config.yaml
n_layer: 8
d_model: 384
n_head: 6
n_kv_head: 6
head_dim: 64
d_mlp: 1536
vocab_size: 32000
activation: "tanh_gelu"
norm: "rmsnorm"
norm_place: "pre"
norm_eps: 1e-05
positions: "rope"
rope_base: 30300.0
rope_fraction: 1.0
qk_norm: false
attn_scale: 0.125
bias: "none"
tie_embeddings: true
parallel_block: false
init: "uniform"
init_std_qkv: 0.0335
init_std_o: 0.0
init_std_up: 0.0335
init_std_down: 0.0
optimizer: "muon"
lr: 0.00578
lr_mult_down: 0.7
beta1: 0.9
lr_head: 0.0107
grad_clip: 1.0
warmup_steps: 200
schedule: "cos"
final_lr_fraction: 0.1
batch_tokens: 65536
seq_len: 512
doc_mask: true
train_tokens: 544400000
steps: 8307
dataset: "wikipedia_en"
MLP neurons of a small language model. Each row is named by its layer, matrix (up: input weights) and neuron, and shows model dimensions 320-383. Each number is 50 + 12 x the weight over its row's rms, rounded and kept within 0 to 99.
A block is one neuron, or neurons of one layer that tend to fire together. Before each block is what it responds to, as a language model described it from the Wikipedia text at the highest values.

Responds to: Repeated rare-name pieces
L5.up813:48 40 41 51 60 39 62 77 38 34 63 49 48 65 63 58 42 47 58 48 44 52 54 58 32 26 61 50 25 38 46 42 56 51 60 50 49 62 32 60 46 66 38 44 55 54 63 74 53 30 58 60 62 57 59 44 41 36 62 44 57 40 45 51

Responds to: Final piece of names
L2.up19:43 41 54 40 37 46 60 33 50 40 52 71 43 47 56 59 60 69 55 42 39 62 61 34 48 32 77 65 63 55 52 44 42 52 51 49 63 56 51 21 67 68 50 46 58 71 65 29 46 62 39 46 52 59 54 56 73 31 57 34 54 38 28 47
L2.up46:66 46 43 64 53 51 70 41 55 64 58 26 55 64 34 54 56 47 39 54 56 47 61 56 44 56 44 57 54 46 49 58 35 50 40 63 62 72 86 53 63 44 63 58 46 41 34 64 48 62 68 64 57 37 56 62 43 49 63 29 56 65 59 44
L2.up420:63 58 67 62 57 83 51 58 52 71 52 49 38 66 36 50 51 39 59 64 67 56 54 47 25 38 42 49 45 37 45 63 51 54 46 47 36 68 49 36 22 59 27 55 85 57 49 49 46 59 64 42 48 58 57 43 42 48 36 60 49 35 42 46
L2.up438:42 49 50 49 44 66 45 64 53 73 61 44 46 28 54 27 50 27 54 35 53 57 48 46 51 50 55 41 41 41 54 47 43 34 31 64 40 35 43 47 46 48 49 30 56 45 37 45 46 45 40 59 35 36 64 50 44 40 62 47 66 50 29 28
L2.up545:43 52 46 68 58 59 28 62 68 68 46 67 47 56 56 49 49 58 45 58 49 52 46 55 39 29 43 53 46 58 45 43 25 29 46 39 45 66 72 35 65 50 29 50 44 29 31 23 53 47 65 46 50 53 52 39 52 53 47 54 59 49 38 70
L2.up668:59 61 43 91 37 48 52 50 81 63 60 58 54 37 55 34 57 45 35 34 63 54 57 31 65 58 59 60 36 53 46 61 51 48 26 41 42 64 53 51 56 43 61 42 64 55 56 56 35 42 58 40 43 53 40 49 36 29 41 27 56 52 20 65
L2.up950:46 48 62 63 43 53 43 43 59 42 67 54 56 55 53 35 48 48 66 57 45 70 52 66 75 45 40 49 57 60 53 62 61 54 49 55 54 62 54 49 59 42 49 31 54 64 52 61 58 49 48 13 28 35 46 44 34 62 38 37 83 28 37 37
L2.up1411:51 54 47 79 32 55 45 54 29 58 43 59 46 26 38 66 56 62 62 39 69 36 64 35 49 54 60 48 50 40 59 67 28 07 46 65 64 53 73 48 61 45 55 52 43 53 50 64 42 40 57 40 46 69 65 47 24 31 48 45 61 47 41 54

Responds to: Rare proper-name continuations
L5.up322:57 50 59 65 43 32 35 76 58 60 57 27 75 62 54 38 31 54 63 46 40 65 44 53 56 78 65 68 44 51 69 73 44 34 42 64 30 49 56 51 45 49 56 62 64 54 67 78 48 59 51 55 50 53 47 53 40 66 33 58 64 66 34 51

Responds to: Repeated name completions
L3.up188:68 31 41 41 50 49 50 58 53 45 52 47 67 66 35 64 58 56 46 53 48 54 38 28 61 50 47 40 32 32 52 28 45 67 76 56 59 47 58 29 41 40 37 51 66 47 77 38 51 55 44 70 50 37 56 40 25 54 44 34 39 46 40 55
L3.up320:57 60 57 48 61 63 41 45 54 53 50 43 55 47 89 42 32 28 71 51 52 30 55 34 48 61 75 65 54 48 56 67 64 63 47 61 48 32 44 52 53 73 49 47 28 52 64 40 32 35 53 40 49 47 37 39 48 55 45 45 70 41 41 52
L3.up353:52 49 51 48 56 37 43 48 69 54 46 52 58 44 58 39 43 71 55 52 36 42 52 55 45 60 40 52 55 66 35 57 36 47 61 46 31 40 48 49 60 63 69 74 38 52 77 62 56 53 67 44 53 59 40 29 46 38 47 33 62 64 53 54
L3.up420:52 48 43 42 37 52 53 46 47 48 42 65 54 65 46 79 38 20 52 43 54 33 56 50 41 36 50 56 48 42 56 53 58 44 48 31 50 49 39 47 87 64 61 61 37 52 70 70 51 53 60 80 61 51 59 59 46 60 67 48 39 56 50 75
L3.up862:73 49 74 75 42 45 35 60 41 53 53 67 45 36 78 57 42 45 73 58 35 50 41 29 54 40 48 46 50 61 75 65 54 51 67 38 37 67 41 40 58 44 53 56 64 46 71 34 41 37 52 59 76 43 46 50 51 69 42 43 51 42 35 69
L3.up900:66 55 54 53 54 53 48 25 65 51 45 54 43 63 69 65 57 19 52 54 40 73 43 62 48 33 57 67 40 41 39 59 46 48 39 70 43 56 47 56 27 49 55 50 73 44 71 65 70 32 48 41 59 56 21 53 39 39 31 45 49 28 41 49
L3.up1163:59 61 45 55 28 58 39 76 36 48 57 44 41 63 60 57 61 23 60 60 41 33 50 62 56 56 63 57 35 58 55 38 61 48 46 60 49 47 51 61 39 42 39 81 50 45 72 54 58 37 61 63 75 44 42 43 52 42 41 29 53 23 56 43
L3.up1226:39 70 40 53 50 64 52 52 57 49 34 49 63 37 34 47 36 38 69 36 49 44 45 46 65 43 57 49 36 49 29 28 48 50 58 39 34 39 53 33 33 41 46 61 37 57 65 33 35 63 56 54 60 68 51 39 61 40 61 36 73 38 39 50

Responds to: Repeated-word inner fragment
L2.up170:51 37 50 51 53 64 29 64 34 45 50 45 41 64 46 52 70 59 36 33 60 57 41 53 35 33 48 64 64 54 43 55 46 39 68 43 54 47 58 47 56 39 57 71 52 52 43 59 60 55 35 36 47 46 43 42 48 64 64 42 63 46 60 23
L2.up189:43 62 59 47 43 32 33 59 36 50 70 49 41 44 58 41 45 48 43 46 56 42 50 70 62 51 43 45 49 33 44 46 32 34 64 56 54 51 47 51 27 49 66 70 38 32 53 65 67 40 35 51 52 41 44 59 44 63 41 50 63 51 54 44
L2.up393:28 51 73 45 60 65 38 63 78 46 59 29 29 41 53 41 41 36 62 66 74 58 49 57 61 47 45 61 64 75 49 32 45 39 46 47 50 62 12 31 52 51 53 65 55 48 21 48 48 71 63 37 56 52 42 43 46 51 44 45 39 56 80 55
L2.up1040:53 52 30 56 70 48 72 51 36 30 47 63 48 56 35 22 58 52 61 58 58 46 68 71 50 55 42 40 43 44 34 47 57 37 57 48 52 58 31 62 63 49 43 73 68 41 39 34 48 54 38 58 48 48 29 49 64 63 54 52 48 76 55 44
L2.up1085:67 55 55 28 58 40 45 69 47 52 43 44 28 54 70 35 59 35 67 48 48 48 60 74 35 53 54 43 49 49 79 44 41 46 55 60 36 43 54 42 61 45 44 64 42 48 42 45 37 58 46 53 65 70 36 64 54 56 60 32 54 44 57 45
L2.up1116:28 57 58 50 35 36 68 45 62 33 62 62 50 48 39 28 63 37 39 53 30 41 52 45 47 56 46 60 42 65 35 52 42 40 59 35 43 65 50 50 42 34 45 39 64 62 44 43 59 36 50 42 51 51 43 50 45 52 59 22 75 56 40 37
L2.up1149:51 68 52 60 42 64 14 64 42 40 45 23 26 57 53 40 60 41 72 54 52 37 42 53 71 44 58 62 49 51 48 49 56 35 59 45 44 52 41 61 61 42 72 61 51 54 47 55 48 31 46 63 59 33 58 47 39 33 49 27 46 25 63 56
L2.up1419:53 55 52 58 47 45 40 49 63 57 42 63 53 50 68 69 32 56 41 45 41 53 55 60 62 52 63 61 49 38 41 36 28 52 55 64 35 34 58 43 55 40 46 21 61 51 60 53 51 61 44 54 55 65 21 46 35 45 60 46 55 34 48 61

Responds to: Name-completing subword pieces
L3.up10:58 57 26 37 38 33 49 60 51 54 62 33 65 34 59 45 26 36 57 53 43 34 68 46 51 57 28 46 54 49 25 49 40 35 46 51 46 30 53 54 71 67 24 36 35 39 50 45 29 21 54 70 36 43 56 30 29 35 38 32 42 53 52 48
L3.up28:76 53 34 29 46 32 50 53 62 61 42 51 48 63 56 48 68 39 24 56 43 50 69 53 53 66 55 38 57 49 60 43 56 66 47 71 60 60 47 34 65 46 54 40 42 45 60 43 39 35 62 42 68 42 52 36 57 41 46 40 54 15 71 69
L3.up47:37 52 57 54 80 66 45 64 42 61 49 61 66 50 33 51 57 58 46 70 48 38 59 60 36 76 41 57 58 53 49 26 58 88 54 59 38 32 69 85 79 48 50 57 49 41 44 45 49 57 45 45 47 55 48 37 50 54 48 36 54 40 20 52
L3.up644:35 75 53 53 60 64 39 53 66 55 72 36 73 69 33 45 56 60 58 49 66 62 50 54 47 52 35 47 52 41 51 28 51 37 74 56 47 57 61 75 73 50 32 36 41 49 51 40 46 52 62 72 65 46 46 62 38 58 40 49 72 33 52 41
L3.up1173:59 47 47 61 45 64 60 45 49 41 57 47 58 42 43 39 65 39 48 27 51 55 41 59 42 33 58 27 56 48 58 36 45 43 57 53 45 59 62 82 62 57 47 61 57 56 54 46 48 43 29 45 63 54 48 56 40 61 42 58 68 41 23 36
L3.up1180:33 40 55 53 63 37 65 63 66 69 58 41 63 63 44 39 54 56 46 38 61 42 50 46 71 54 37 52 45 43 33 55 43 53 30 67 53 50 30 44 66 43 44 33 47 47 42 49 46 35 57 26 44 58 58 42 39 40 48 46 61 46 46 59
L3.up1306:58 57 58 46 51 34 32 44 58 43 56 54 42 43 60 43 58 59 49 69 32 44 44 62 47 56 34 53 59 54 47 80 69 49 53 51 46 53 48 60 57 60 40 46 36 45 45 55 63 65 40 42 58 63 52 31 62 42 58 47 60 31 27 42
L3.up1476:45 57 44 73 51 59 41 54 49 38 50 58 72 60 61 56 53 55 47 34 48 40 52 51 59 36 60 50 59 65 38 54 47 39 34 55 53 66 57 64 69 55 59 55 29 48 55 61 40 36 64 43 59 37 41 43 32 42 60 57 63 43 22 46